config.toml
rope_theta = 10000.0
init_std_o = 0.0043
init_out_by_depth = true
lr_head = 0.00936
MLP neurons of a small language model. Each row is named by its layer, matrix (gate and up: input weights; down: output weights) and neuron, and shows model dimensions 48-143. Each number is 128 + 32 x the weight over its row's rms, rounded and kept within 0 to 255. A neuron's up and down rows have the sign that makes its largest values positive.
After each neuron's rows, "fires in" lists the words (lower case) most often at its 100 highest values on Wikipedia text that the model never trained on. A number after a token or word is its count.

L5.gate1096 [123 130 109 122 110 159  85 148 169 176 130  99 101 115 126 104 122 119 171  82 153 112 143  74 168 102 162 158 137 149 190  75 118 149 100  55 118 100 118 101 139 168 103 165 183 140 140 144 133 147  77  88 139 105 120 163 115  46 155 150 138  99 181 158  89 157 173 136  41 153 143 103 110  98  90 140 143 141 110 113 159 197 122 171 142  92 118  92 140 141 129 126 149 179 145 161]
L5.up1096 [170 171  84 151  70  73 153 127  86 196 148 143 167 133 148 192 218 113 113 143 120  97 151 142 157 100 150 163  92 140 136 116 123  79  77 109 121 169 146 115  74 100 155 117  86 148 146 139 185  95 165 189  94 119 172 131 109 143 131 118 139 110 117 148 120 152 110 104 206 135  50 171 122 117 100 191 127 131 159 107 101  61 132 106 108 145 176 114 142 145 128 127 141 133 134  91]
L5.down1096 [142 155 167 136 151  61 163 180 104 167 123 175  84 122 163 130 121 104  92 134 137 182  97  78 143 129 112 146 115 185 130 146 138  92  95 116 158 163 137 151  40 128 136 184 100 129 181 101 151  97 123  59 106 112 124 124 103  92  68  77  80 121 135 131  54 111  97 129  88 133 126 148  83 106  64 129 184  97 111  60 160 152  68 167 168  83 140 144 123 150 158 158 120 135  86 185]
fires in: "as" 70, "so" 7, "much" 4, "both" 4, "such" 4

L7.gate1164 [109 160 163 118 137 188  95 136 149 123  80 103 131 190 105 137  83 121  93  96 170 117 115 161 153  89 143  71 133 114 128 137 152 134 145 110 114  60 143 146 120 103 113  85  95 167  67 158 130 111 111 127  99 130 154  90 120 130 119 142  85 101 115 145  81 120 165 113  67 168 106  71 133 199  37 126  97 113 114 118 180 145  68  50 134 129 110 107 160 161  64 144 194  88 140 118]
L7.up1164 [ 99 124 129 145 154 114 142 133 145  86  93 148 118 133 123 123 115 110 173 123  97  95 115 148 134 122 108 130 169 180 166 199  67 194 180  99 125  68 177 136 130  98 129 168 152 122 107 110 130 143 176 109 164 129 148  99 137  81 113 176 150 148 133 144 107  71 194 134 175 117  85 143  83 119 113 160 117 179  82 121 175 164 122 136  87 169  89 149 136 152 150 171 164 117 114  88]
L7.down1164 [ 96 110 125  62  68  86 130 110 110 178 125  82 124 115  65 166 131  85 164 104 176 139 156 226 171 152 169 169 113 117 127 177 187 134 116 149  96 124 159  86 153 148 120 150 112 157  70 142 144 153 126 130  86 155 146  63 175 145 127 128  91  62 165  87 102 181 184 130 176 140  87 130 119 194 158 151 184 118 113 133  73  57 142 200 124 162 132 120 135 102 130 135 136 154 158 120]
fires in: "there" 56

L5.gate1217 [141  86  89  97 115 169 157 128 161 146 106 159 187 161  87 164 175 126 118 165 213 168 142 140 198 145 195 145 143 151 229 122 111  92 119 103 116 140 183 131 145  81 140 118 124 111  96 127 132 143 126 131 149 163 111 133 146 100  77 113 146 116 125 171  63 152 124 149  94 158  89  83 132 155 112 128 152  54 107  45 114 138 152 115 142  66  92  95 123 111  69 109 124 103  94 172]
L5.up1217 [ 93 103  77 138  88 123 161 145  98  50 159 107 178 120 170 122  67 135 136 110  96 135 137  98 122 161 121 140 131 159 150  85 146 119 171  86 140  89 118  81 114 145  70 128 132 137 130 117  93 120 156 159 177 149  99  92 122 172 145 125  85 136  86 136 135 129 106 127 171 185  84 128 103 136  77 158 146 117 138  91 118 125  89  83  51 139 135 187  96 136 114  96  82 118 160  84]
L5.down1217 [ 98 111 102 137 108 172 106 131 113 106 103 135 137 180 150 120 173 137 143 147 161 207 155 106 193 126 143 166 101 169  72 125  43 131 150 102 152 162 157 152 148 137 153 120 116  89 122 102  96 125 217 105 130  91 131 185 147 143 144  83 110 124 137  82 123 129  67 164  98 138  83  57  96 193 112 128 108  64 117 115  97 143 120 119 104 117 132  92 128 120  61 166 142 132 146 175]
fires in: "other" 57, "next" 6, "top" 5, "various" 4

L5.gate1010 [138 108 169 126 119 113 105 126 153 104 164 133 133 160  98  97  92 119 140 139 189 107  68 167 113 141 147 155 139 119 130 128  82 126  72 101  76 160 139  98 106  87 110 116 184 102 117 143 120 112 149  91  93 142  82  81 121 119 173  94 107  77 119  98 142  85  69  88 177 158 104 112 105 126 138  71  81 110 155 128 193 135 127 179 122 163 127 121 119 127  87  97 150 167 118 155]
L5.up1010 [ 66 110 158 116 179  87 145 150 158 171 102 110 190 127  98 132  92 104 157 186 140  93 179 109 107 121  78 159 168 131 128 125 173 184  82 129 145 155 146  95  99 147  85 114 127  92 107 144 111  85 105 199  82  95 127 106 160 156 128 136  75 132  91 129 124 168 131  74 160 156 107 190  77  98 155  91 172  81 151 139 164  69 155  93 128 123 154  89 120  86 132 152 124 122 126 140]
L5.down1010 [110 154 127  80 170 138 115 141 180 142 106  79 156  59 145 170 172  73 166  87 167 175 169 102  66 120 154 171 124 129 102 151 185 193 177 136  72 180 152  84 170 146  98  82 108 124 119 137 152 115 110 142  91 124 182 127 103 112 114 113 103 138  98 201  98 134 125 130 127 168 124 198 108 121 120 147 144  94 163 114 101 107 110  63 140 159 148  77 119 100 135 141 159 119 158 139]
fires in: "first" 41, "second" 19, "third" 4, "2nd" 4, "sixth" 4, "1st" 4

L5.gate849 [123 117 115 187 103 128 146 107  97 104 139 114 151 127 128 168 168 118 124  83 160 182 141 128  91 120 131  67 121  98 187 160 165  90 146 122 176 103 102 128 153 136 168 109  84 101 140 156 133 131 148 146  82 138 108 147 173 133 164  79 180  98  90 111 105 167 142 142 157  95  58  67  85 122  81 118 123 138 120 133 133 150 139 158 130  82  74 119  88 161  74 104 165 141 132  80]
L5.up849 [132 101 143 134 159  99 121 195 138 124 122 162 138 112 148 161 168 114 108 170 120 139 138 118 118 123 101 109 112 158 118  67 131 132 144  93 135 123 157 131 152 157 153 140 101 100 150 160  82 134 121 181  98 133 116 169 127 110 126 119 172 132 155 111 109  81 142 192 224 123 122 142 105 130  90  92 126 159 131 137 151 139 110 123 168 128 121 176 121 185 142 138 101 160 106 136]
L5.down849 [102 165 168 131 137  85 106 118 128  88 148 121 164 159  91 110 108 129 113 156 174  85 138 141 154 153 188  82 119 123 145 138 166 115 148 121 169 155 135 134 133 149 109 122 134 134  93 176  91 144 202 147 148 118 117 145 192 108 102 109  95 158 149  88 143 132 201 167  81  98 140  90  61 169  60 170 146 150 111  72 100 118 115 135 147 105 127 167 123 108 128 127  94  78  87 143]
fires in: "there" 59, "what" 4

L5.gate1994 [116 141 126 136 145  76  58  84 180  89  86 141 167 148 126  57 108 146 171 134 125 133 142 111 101  73 102 138 137 157 159 134 136  69 114 154 112 110 114 122 134 142 152 144 141  89 111 171  77 174 105 132 155 109 121 142 123 129 127 112 106 155 137 147 177 153 124 124 145 113 133 136 105  48 122  90  97 177 171 115  58 125 140 135 141  87 103 161  83  82 108  91 122 163 165 165]
L5.up1994 [154 137 114 114 122 152 140 154 143 145 131  98 188 121 140 118 146  98 180 168 114  54 161 115  86 180 107  96 142 107  81 132 145 137 114 162 148 161 137 124 111  92 139 100 142 182 120  74  94 140 109 128  94  94 153 112 144 133 130  95  75 143 135 160 107 158 154 144 178 131 173 134 179 105  90 170 101 105 110 122 142 111 120  56 104 131 109 156  89  62 123  85 149  88 153 119]
L5.down1994 [166 110 164  90 152 163 158 144 125 124 102 141  85 157 167 172 191 106  98  82 106 143 121 134 175 150 126 110 118 101 144 138  83 108  95 133 141 106 147 142  82 115 120 128 123 143 124 153 137  99 104 154  95  99 109 105 109 135 187  72 155 120 114 120  97 122 119  58 122 142  88  82  90 163 179  68 114 115 131  98 116 157 144 206 130 158 142 139 143  94 113 184 161 137 132  88]
fires in: "made" 25, "make" 10, "making" 10, "makes" 4, "1872" 4

L7.gate1840 [ 75 148 156 168 164  92  69 179 116 153 153 122 129  97 139 166 126  98 147 129 144  74  72  71 119 137 113 140 171 134 114 120 123 109 128 129 108 192 173 147 152  78  98 124 134 115 109 158 141 121 114  96 126 158  64  74  71 168 138 119 121  62 150 143  93 118 129 141  67 172 123 108 131 123 126  81  94  71 140 118  97 170 133  96 126 186 129 125  63 119  72 142 145 114 138 179]
L7.up1840 [122 130  49 111 142  96  95  94 123 143 152 183 121 155 136  95  91 119 146 106 189 128 123 124 149 164  82 103 156 105 179 144 164 129 147  95 122 116 114 164 150  78 123 144 114 128 143  81 114  90  66  96  86 112 161 102 129 113 127 106 146  72  83 203  83 146 152 144 125 151 176  85  50  71 170 112 141 105 159 123 103  85  90 120  75 117 113  85  86  91 111 144 132 178 177 109]
L7.down1840 [154 149  78 156 142 109 149  91 115 136 141 116 178 131 122 108 139 101 171 108 130 133 103 134  41 179 146 177 157  53 166 124 189 141 138 128  67 119 137 132 181 152  50  84 108  60 186 159 134 104  81 108  94 115 160 204 170 135 132  89 138 125 132 204 105  91 127 125 104 135 107 146 113 108 123 174 111 154 151  97 110  93 162  81 118 132 166 121 155  53  87 164 130 171 124 195]
fires in: "second" 26, "first" 16, "1st" 13, "third" 12, "2nd" 7, "fourth" 4

L7.gate1394 [110 164 108 197  91 114 171 102 109 121 126  54 104 150  71 115 129 102  72 190  98 124 138 119  91  56 138 125 189 168 142 128 148 140 122  92 124 138 133 117 160  91  70  75 194 123 151 130 136  80  60 139  81 106  94 106 102  67  76 162 131 107 112 117 137 144  90 115 121 126  79 123 113 164  96  89  76 177 115 136 147 101 153 132 150 111  96 158 139 171 152 111 122 148 135 145]
L7.up1394 [113 146 185 171  83  84  99 121 164 165 124 133  71 164 115 142  96  72 115 135 166 144  96 137  94 144 183  59 127  65 183 123 121  93 113 111 146 108 138 154 144 174 166  67 102 142 100 102 107 104 113 106  73 160 127  96 154 164 178  77 127 160 118  98 121 157  49 128 110 140 117 175  86 131 112 126 114 218 148 124 128 161 124 125 114 182  90 144 115 111  86 129 174 130 125 104]
L7.down1394 [112 127 146 172  72  89 100 163 180 110 149 129  92 115 150  93  61 113  77 132 150 115  93 141 115 158 107  39 106 106 153 162 134 129 146 125 112 154 118  96 129 162  93 120 141 126  70 134 122 174 129 111  92 151  95 129 125 128 116 105 179 122 148 124 112 148 124 203 133 131 103 153 161 185 115 111  72 197 166 168 118 108 130 192 123 140 107 138  79 120 108  68 124 126 194  93]
fires in: "when" 24, "while" 18, "after" 13, "to" 12, "before" 11, "weichel" 5

L5.gate1836 [138 105 110  98 152 107 111 182 178 126 106 147 149 136 129 129 147 138 180 113 157  80 143 126 117 150 121 127 105 173 111 158 117 120  65 120 154 107 103 126  70 145 134  96 169 193 106  90 154 138  96 138 156 114 109  77  89 151 133  95 154 178  86 152 128 166 114 124  91 144 153 110 129 129 111 113 159 155  84  90 106 141 136 121  75 116  70 154 106 180 126  68 134 151 111 121]
L5.up1836 [131 138 151  96 122 206 102 118  82 102 133 183 109  94 126 147 121  92 116 135 148 139 134 108 148 178 112 167 102  86 124 140 126  79 135 141 151 144 114 111 134 139 198 104 111 105  89 110 109 162 121 145 137 102 184 125 123 111 157  84 187 128 113 145 139 131  97 124 142 146 140 130 121 113  75  78 137  99 115 140 106 147 130  73  78 135 143  98  95  93 120 157  33 164 147 113]
L5.down1836 [114 128 174 117 105 190 114 155 122  68  96 175 146 148 159 149  84 149  75 126 133 144  94 112 187 110 161  77  91  88  59 139 174 119 146 149  62 129 129 130 126 127 151 169  89 152 123 125 111 141 110 112 120 146 143 168 164 110  96  92 137 113 181 132 209 154 106 133 152 151 137 155 123 137 118 187 122 148 123 128  98 108 131 122 142 107 147 108 204 115 123 187  97 118 167 161]
fires in: "other" 32, "international" 16, "foreign" 8, "european" 8, "various" 7

L5.gate1490 [120 157 112 195 164 190 136 137 126  87 144  81 125 130 126 123 118 100 127 167 143 104 119 125 152 122 106 112 167 110 166 123 110 170 141 138 149  74 120 114 118 122 105 170 119 113  90 107 122 168  53 142 124 126  59 108 134 113 107 104 106  82  87 113 141 135 174 170  89  82 122 121 138 118  87 130 142 149 128  70 100 143 116 180 118 124 140 151 110 113  94 112 115  91 133 113]
L5.up1490 [152 140 113  84 145 117 127  59  94 123 147 173  92 102 142 155 107 114 147 112  95 126 159 149 110  88 135 155 163 107 137 156 126 116  78 114 141 160 123  76  89 131 185 119 122 107 116 117 122 116 100 137 101 152  99 169 160  99 114 110  83  86 138 140 144 172 131  92 165 157 125 114 150 114 116  63 144 107 137  85  66  77  76 140 164 130 116 169  90 138 132 181 147 161  80 138]
L5.down1490 [ 44 105 127 100  96  99 141 150 155 128 159  95 158 101 111 140  83 123  83 160  94 158 126 127  91 158 128 123  59 150 176 147 109 131  93 127 121 170  99 165  98 134  81 213 106 150 182 142 102 119 155 109 176 108 151 167 107 191  98 147 122 128  84 133 116 156 107 126 102 121 111 166 118 129 139 211  98 129 139 160 118 126 124 176 162 202  79 115 110  95 105 115 104  98 107 139]
fires in: "and" 72, "after" 4